MLP neurons of a small language model. Each row is named by its layer, matrix (up: input weights) and neuron, and shows model dimensions 160-255. Each number is 128 + 32 x the weight over its row's rms, rounded and kept within 0 to 255. Numbers have three digits each.
After each neuron's rows, "fires in" lists the words (lower case) most often at its 100 highest values on Wikipedia text that the model never trained on.

L3.up207:090079113053140096146055140148165115093093104128184150096138145148127135097110119174155150092065109115103174213162122123117163146121137130136083127084135140131067114118179086123140107164170130133144152086140103120093158122152133161096138094082076110125150133092136089127180119139116122141
fires in: "most", "among", "best"

L2.up1933:086061073135074149103132121087097196152126117160108166098100154127123106158098121088158115173093118136141107172109142138125059145154127098139209190116131155149166189118132145178113165118104087119147153133072102090133133143086146117155131116121109093080133139099180119150081113152102127156
fires in: "released", "sent", "on", "from", "career", "for"

L2.up861:192088142164153121163109104096104150148109122175119140144110189090061153182109139012144051117138170087117053104118132131118109123184114072141132136079134128094114157138080148166072093138114123133134211109156089101173105130158209134106139172199193167140145126087149165144122124164113148092
fires in: "left", "north", "northern", "traveling", "south", "leave"

L3.up818:104106107160170158143088125131153149096171125173094155115113114131136172053156096155171102170167104137194124111133117094118156078164111150183122120115122092138095148137082085116148120122174158115152144169155124121177131115069120096107101069069138116088127162141104169149183079128161124134
fires in: "his", "my"

L3.up407:159123147059213123096119198134102172125164115115129150180125150129132150101109121104134169186106151096166138120156094138111081094070116173116107157142114140125124107124072167094116124164109155067118157097108124117114069185138187059103092060174100162151071107143185113116119148113111137100
fires in: "the", "to", "after", "despite", "mar", "aftermath"

L3.up1942:141050113046145095112111172134113128170136152163153104133134147131081131100153141139091181100159137109146112135155087154114111160082097166103090155095087123136152114109159130164143149113161131142125134102084115112096099116106110168125097128123134159146091141086193130115172041083104121139
fires in: "most", "best", "costs", "largest", "cost"

L2.up589:126128138152119088162080127163126182094138143100159122128148115094189106083118115216182140154145250107117064102128160087117109134135138079063140175217105119090120145138124118144094170157137121150144122080115118162138143114113238071131163119118147140128099143133119188177147137132173069155
fires in: "college", "university"

L2.up1317:138105138106149049181142122071095106130122168124124144124176127130129086140121081165133132105154116123143084148147115134094088144138117133089150183134117155135153148172154123108177083092039147161114115118172120087113129182136173086142111178134154163119116140166195126175207062110155075064
fires in: "c", "m", "u", "s", "f", "b"

L2.up534:144087155143161115118108066143107176103118163125136097130078144107139028129115150164185166096079101096178126144147150111116143110133150092119165080127121145128087130077132156101150156078178132106089096105095084091114147112193156200176010122091056082073071101119113128075119056139168049114
fires in: "the", "where"

L2.up1124:119113130127156134119165182050153147171160122102160129168120128119126160073141128129132121132132133152131125138116120129056170162114055097142162088128143086127095100117157162108154123077144164155089122139119139131087058132097101160116123134156139093122107107160157069108152102122161137134
fires in: "9", "8"

L3.up1443:087193196173130068114137156090116109101117145162139130140161103116112099122177196098075150099121091141067125103114124123155091206120104138143103106140112158189146179121110067187108174132110105138099120112118083129160088146110136163108080117126110147110180185100134095142146147146090073144
fires in: "coach", "board", "council", "administration", "of", "management"

L2.up932:104165174128131160103094132155113131135154153087061171151090143165134098110142116147161085133099176130116120156130109156105136120161122140138102018177118158143066086095155194163133063135113153121141122076119081109112144065100104107123052139101152061176158170109157148118083170187117152150
fires in: "that", "the", "these", "which"

L3.up1702:136134151144143127165145143175149120116106085112092179111094150126123156130130117144124116124155172075118097140118168127065090180111172138119106160162104095127085103118133107161111125092145169149108165075185181154150120080132192169113140113120071093168131149152115080138083169164092153069
fires in: "1", "democratic", "votes", "republican", "incumbent", "political"

L3.up1360:131130103142175053241093225153100101124136208064170114106137127090156136113129105131117140117128170138078145128143053108093146128178109092138109153180177170100133104159128143117160150103152114112183145077118146125131104149096120109073125109115134083126173183172138119183081075148107141147
fires in: "high", "higher", "ger", "low", "double", "alternative"

L2.up60:155165066172158152096113113144056103120087174132110211078148125108118061116122134144141114141125103112107132107115157147091103147111157105138105038123088093113113106126156170141150143117139126140091199078126131162135124111176121122193102069147110120080128087180061145168111160117109136051
fires in: "other", "the", "of"

L2.up210:070119131128170101112052151122138117105115064155090130153133145127143155091134099136143141090128139090121116114111117102157114225174092169128149029112129081129109168149141075150117159101118130098079149034196106110097123098076066151076129119100113037161108167124103113086133094118128162156
fires in: "most", "best", "more", "highest", "such", "common"

L3.up82:148122103003156095094132223149112099124095150118163110182079081162095104121178120152108132166146121204113142160153072138165135102229091155152111089141118159227138135112161117124084160126155089125114136112124109121131163168159140147159130095077119113130122119134073146109164118103097101140
fires in: "as", "including", "also", "particularly"

L3.up801:127154115161101136129073135154128066113194093132129111189083132122160105137197089074091146135143082140141100101095092090154122104118138111174109105159170134121074112131178146102145183118093177110074139150083122171097146132106160136221092158079086066122115172115162140148172102151142116126
fires in: "in", "that", "covered", "at", "played", "as"

L2.up1634:194174128153115145179147204170137132196169146151122094107130095097147137084138197103138123099107151147144084142118118134155120151156132113084116095119139134133130138132163165117152100092151191122149130167110170145115079164174116115147150124125142127107099078104166070096082182092104161067
fires in: "arena", "omaha", "la", "centre", "capital", "center"

L3.up1033:118125219141094126098117099170127149126176149156105129114156172146114131135143102132155174193123138116108073134168160140142137097144111140153120136109143097128124152113091129181180188098097151118166148155130126113115092202101138106143129166087090124110114170132109082045151108148068081131
fires in: "only", "all", "where", "most"

L2.up1140:185124193174158000112128113124134188133119101167100073139155131136140150106090130139145078064149128112139174125090161085117117141095110109078107129134094124136174134159129118139083106140139147151144078118146152135131116141146156089121124140113117172099128126117124124136115111109121091145
fires in: "an", "one"

L3.up1712:126153110132150093151106092092123114111181119093094104127135122151060100119196121133136142124168118108134129113123119068143166059122109164126122168154089149108165136142117050113143162077169141099108099140084117106134078163057130141185129033126107115193108127124114115150118154126091120185
fires in: "as", "although", "while", "now", "is"

L3.up376:095116158063106103094107163165094099172130108128180157186123160131116095151131123110095146137119087128064138119152120141106132105132137092154169113114101126189169146133092132081164162155130107123141116137127071110125157149091103074148074133096142106086144153138095114139150181147127144078
fires in: "also", "originally", "initially", "really", "generally"

L2.up1677:102044127116141102153081217158165090153146116142110100190117106102136112129106195108108159233128152109130086114110145102117108150098151110116106186149120146112147094138154153109156111060117142144118089129112126144139166102215137107111114120140084136140148120140109121081047134091070131131
fires in: "american", "spanish", "french", "hindu", "italian", "english"

L2.up1593:168188134088140126149149139185094148177161123137132088133148156175102130140116106120088171150108139150137177134158105146172117081180169148162215057114098103132141128128096140147136098130140123091108108156079140109152056072136168204097121126166116154205122099119133136113133144110065121133
fires in: "other", "york", "to", "own", "same"

L3.up1079:137077110064156146237162099159084185129124236167123154126075177152149083142119097101185098135053112112128129091124071127102083110115173141178083126144118092139145141092157124127097249146127100081152176060126207124148118125132134153181158096089127108113118137134129164127093103113130097103
fires in: "the"

L3.up739:138127097134176152187106129142077087154077118136125078096107089116106097173195094076047146166143109142143089130135087116088118119102173175136149068162109120116049139067216112070118133135198131123105126145127115093119130063158119153083086094169084057093158111105095146050096135141140131104
fires in: "the", "provide"

L2.up816:112069076166127152188077122170100127113132089176139057182108142163124119103137100159133136125077120116116119114092106178114082130179142146151112084149089082143174141149123143167119130124142052115155112168175106140140106130142075151147060107152156158077183134187152156118224098069179143123
fires in: "him", "he", "to", "then"

L2.up1232:113073198092123134146135166135142112122120136143163106170107156156139080163134093135076132130100132148019125107142122117103070083161162155175107127143133131100157098144139157064168090173182132111140140093089116183143161105095113132109139145146077116147165143070091086152122136147098118152
fires in: "also", "significantly", "finally", "eventually", "instead", "turn"

L3.up1164:149153197147168144136097107154140067129143099178166070123142133128112084166136174087173103150148136146162159150116137172064085060089123131132142085155121114118111099068148149124117125073085118143195110141115104091097106076128119093169133112119126073204119107160151173177113158127148070140
fires in: "first", "originally"

L2.up347:175118110146158157087059147144162071119169121065155126126123094133129144111163128115112193147164116138130065166136079106074125088128183125098149094208122122156127104127121102110147138119116114151133155174112118116132123073073142133135048130113144131130119109111093120120112117104149114129
fires in: "his", "the", "her", "their"

L3.up73:164165106122074117162090122123124155112166087129215148118099124127150094106117142191195135163089044086133142119131102119055107150084116130106123092123120125177104128186137168097137141079114123067183233155136121153147156151137125108150161088130155078169205155128134099097132132168132155164
fires in: "national", "the", "s", "were", "grand", "qualifying"

L3.up346:132162136153171089157174195126134182053160102093130155163129153132119135114089124076147158101147114221144104104148131078103129158129096096086177195149108097101099151149149125097094095147139121108087109086104171099183159127107136111061135064142152171120157149199135121166117113104140143145
fires in: "central", "high", "platform", "station", "higher"

L3.up1505:150109139149097145110124151153133077107145104130193091154109129133125176126076161145130090083121161157147080159095190165138110098150132130124118035126104143118122057098095065062090093148109132058136176136154101101178146145188141108098099107239070121135114113130126096169168143083109113110
fires in: "2026", "present", "incumbent", "middle", "far", "over"

L3.up1475:132151152136173122120151143157144139237147154157139124116123108110096120120129203163124139137113116148109153139154196101127087130145118062143149177090120132127174140084132138127124113115122120121199115171116147190164169123093100098151149154120119133126100104105141105142116102151094163115
fires in: "june", "july", "on", "march", "may", "aug"

L2.up428:108121135078115103125037138131093165085137107168155108132129157144132146116134140126182104149146138120134089148134115151112098124192133129124159160146101109148090133120114107094149128140117146147135097022157128116105099149166157127185137115095157078136115117185153127124100063131143072106
fires in: "most", "more", "top", "between", "first", "beginning"

L2.up1399:169068166148078155137141119127088166130178092079109106102098078113128133173134125123163094118128140143155179111143128143144156145104100079150207137110136153112081140157122112160119163089157122132108133168122196160097092161125131175118110129142167034118141088121173145118117127089112127065
fires in: "on", "home", "dundee", "july", "cross"

L3.up793:146134084118164113128112116063100156138087161083081129120081129087134121123174115174132149145128118093120144155072140122131101113094088042139159104165138124141122087155149091127104126087132112091191109168124162144120096183114086167124159078155175141098123142120113075104142111125121082137
fires in: "league", "goals", "manager", "contract", "captain", "boston"

L3.up1373:076139094174192114109124210148063090137126110139155110104117111111097151147137195092092144116040121136054166166121048130142136139221112120084179069142091137156128140163107145118074153135090122095203119172116099147101145174110127138124138127109126167155148115197117119177094194108085133122
fires in: "other", "additional", "also"

L2.up1050:132112093149153115155108095130066109113109128192077112096101157113144111117141101078121142137149156119138151136060144043173137113152121079106144114082111131195117128089123180188122125124119115126151199078107099102158106115088121109134172139094073125111140176097123114105117121119169120135
fires in: "that", "because", "having", "who", "had", "a"

L2.up864:250139140136134104109140143152159146184089107122116130166143155137123196105073095155094108100096146148133139159133094131124110167128121112054132125123152159092158104132109118115107148101090144119163110097110132158152139107117131155089125120088108128176129167122124060151121108162118106172
fires in: "two", "three", "single", "double", "four"

L3.up642:203129158140109121090166098131148151121114094137186163144141133097120084111139137126155171119186118195147115148170128157167157169096066149070171193123121133180106112133127166097172113131133130130175148020109132081054087116163136154107122182122153118196170126175159122172162080102144120139
fires in: "two", "4", "three", "double"

L2.up686:092182152138094132215159161165082208160099080175161224130101171180143155165143160130140074120134148116132143096151130102139075089145216126086163123093124134143133092145151142121121199170161144106173149163124163119108073112137107094106032111122100159145138112218129133080181124090187133152
fires in: "the"

L2.up1181:076095148153112118118072126143108120138106106112154115110124104082131174193141129085132138181072078183117084131132089122152184118146106108088131097159179174111119065154165096138179255121120163125163209108146097129130138149105202097153097145122144129090118153164122117159157156179064142123
fires in: "at", "atinga"

L2.up91:139132116129119104156046150144151129113162148197111114141174137145122163116121157120159154123180130144159123116101191175152129119139133044160196173142130112143146109165174133134093105126136114111104123102126131138113140158126079133162061114192185066215172163125152155117197151128069058175
fires in: "them", "himself", "themselves", "johnson", "are", "itself"

L3.up1872:162129136155184119127138209129117139131161112140147086170114164132124138162136177158082085142171147113132159120178146178136063142106106110113166107102128148149145113072116135150160142089153103113107136152169136128163088132102114137107151123092149111092062081116051163117169083101127069102
fires in: "second", "fifth", "third", "first", "sixth", "sonarpur"

L3.up311:207103140092116132129092103104090081137139122098095174137118136155111130144112093053088140097159154120142114085136137083164188108101139114142177139210104080142116121082152148107158116106157129156185153110120079116128144133109091106071118148083107159156180139117105134097077105135108100095
fires in: "which", "who", "what", "that", "whose", "how"

L3.up713:131135106140066109091179084100150127076140097056149120142124145122126145152166120104096021154128127117144201170145089154167158212068062127134157140133131097122097144151161082095157123123109176122122133149101168037128112157114104126099172157128185064170121132177144111197172121101146072101
fires in: "10", "9", "09", "rock"

L2.up1121:110104137184143068065103165153136097146154100166105120136182108172193107137160170098096173144101123166174146154115092112113141117121124074114149043093140171093096133096073111133089097098112126155098125147113104175155095105127121112116105101118173085131153147107123143082097139105168171131
fires in: "album", "than", "albums", "record", "series"

L3.up1027:129101139157121148151065151110112128142153141134161137096079242144122125101107184143119103147103199133137108139128067207153136123143081081073114165112130174142103160077104154127095102116116136127161094109091092093139149127119118147196114167130153066164133139148179114170157089118082134141
fires in: "on", "in", "march"

L2.up459:127063121087120104116147163147093107132185157126069153211162179147156174115104145125141113117135139089064139116134120137091133104156117116108119123220119152147148096156118144093107157146152116155141123131096132110025106174127124161093120141095103123106118130136138139151099168125132107154
fires in: "also"

L3.up2032:102120104168118135213164216130109203119146110135157113138134115137135123148141109141119131134133128096079057113144124097118086135104142153120138122189142129126142210188137141107121092110146125117139167093062126120136125137157119096111108190079116192165099126151083116161137162109170172143
fires in: "a", "college", "provide", "issued", "department", "provided"

L2.up1332:158131189107117142120140151149144145114091147079146169108194084101119115109060149141193122129120108159127145107102141113097126147153159116086255098123105126122168120137107147139163136177104100184128147146119177062167171149197114084154134116056126131194124121161114111109115131127098116113
fires in: "but", "late", "home", "however", "back"

L2.up992:123134123112164160090135140160159134133120108157134124156138125161142102168123079175117150156156139127101126133098144052123137112184088175080127174142135127140101172114127102149084142062110187103154189138144157131147139117100132096123156115186148138122079156211134191107087088139138122090
fires in: "the", "during", "within", "his", "in"

L3.up732:164144138162138150215121134114082128137172139171117075131169091167145170113162125134124062122088132085177084096128138108093178191126132111115142131093075092153144151149159136105127116106143121117110131133079110102082090130096141091180129085139178140127148142205107098196180114111105078176
fires in: "arena", "college", "university", "union", "of", "northridge"

L3.up1637:111136204150133127139126020150105220148153222158120137123080103129087121154133133104154092173160153124087147126160134149105103132099150145175178156138122150146122107121131158138133141139158073110111157090076171116165152114146142149145152103141157109118127129153107098172136085111148095111
fires in: "york", "chicago", "detroit", "uk", "states", "boston"

L2.up127:131124096150101096125139134178124076091118098146147174124095108167182133127154137150113121116144149125140137149143159111086100167128147082191111082147096077116147152083132182139144181087154105161140158133098164119131131181103160118113119164122060074125104163150106120076130117113147141109
fires in: "which", "who", "was", "what", "whom", "is"

L3.up1108:074113113105192182199184137147047185156090131103110153123125149136124145155140159150156159151109110185158138137185180098103141140104085084165129164074081083133183166119085116165148181161110090106166121112123155094116092130138128145086171131124115096128156145112067141148166082102034162125
fires in: "on", "despite", "to"

L3.up547:122105134140159109147170123073110103103104088157120110160111140135150133231173100133092164114109079115158115144088166176062124134099081141109190121117086208123107088106153103158164065131120124170141157085088132140125126123121136164255144090099081081129134143163160170125137076112149148102
fires in: "on", "from", "since", "between"

L3.up1281:119124150162120164076053081160090135133128084083138130156127149121104139125075142123169075121155114121066137088108108113162116149133107192122137151157081128144061107104122085122164173128130091089171131154096107068131138157127097082116120108147152188123118125098164138123101130174127140127
fires in: "while", "where", "whilst", "the", "although"

L3.up17:143132158155090159109116099109146161097139123154113179134123101077124111186105121150132132090000114104058117185157118164160187207101098143130167043118082138121174146134171103137127136120101184117169132142131217113085090159112134083105172117094130091157179163221134114164174084188126093157
fires in: "held", "open", "recorded", "hold", "show", "municipal"

L3.up711:141144168125139137104136158160137083173145139139156036134164115154144112127151127156123115076097190132097123172124131139161101117132122160150124095136098101127117150138025096185164162098105044159173145162131108115126104159148119148130178127113135135117102159146110174089119111113093164088
fires in: "main", "top", "leading", "center", "centre", "last"

L3.up817:119123162151114055111102095133104174133098118145153117116119099116096171162211135154139159160054116118162047117144080104157154101129138128131189203145167148141115075110142088201141152123179176128178106162116107040169115166116165060146096104192167150145118168165097081189081165222063167071
fires in: "at", "college", "of", "attend"

L2.up947:149145148133157074146117171105174114107173112086134132113151137129140162142218145096143171097139103147141138144138115131101065097141194149087093084143111130109157148098137182124146074048138131145144237150139121126135138132099131133139071084083142116193136211065195145135141099120137184113
fires in: "son", "brother", "children", "brothers", "sister", "daughter"

L3.up1995:149103148128142105093140091142058123119154135100134122176086149112127114166160114146135092110111142116075158130107153120178088195094068144129114113159154121111110120106111076158147166037139127100165113079104141136172143115121131112159096130106122153113139133107148159102069102109128117089
fires in: "where", "so", "how", "time"

L2.up529:144130135060159148100098134093142093112129130114126152107120087097097121169135176148155123148063204145134155094109153148143150122137154168179229157099133133121202151144128149148116149138130162074110164099148172132104113145150112150121130169103161127195137126085109183073078108163158110128
fires in: "world", "european", "canadian", "canada", "british", "uk"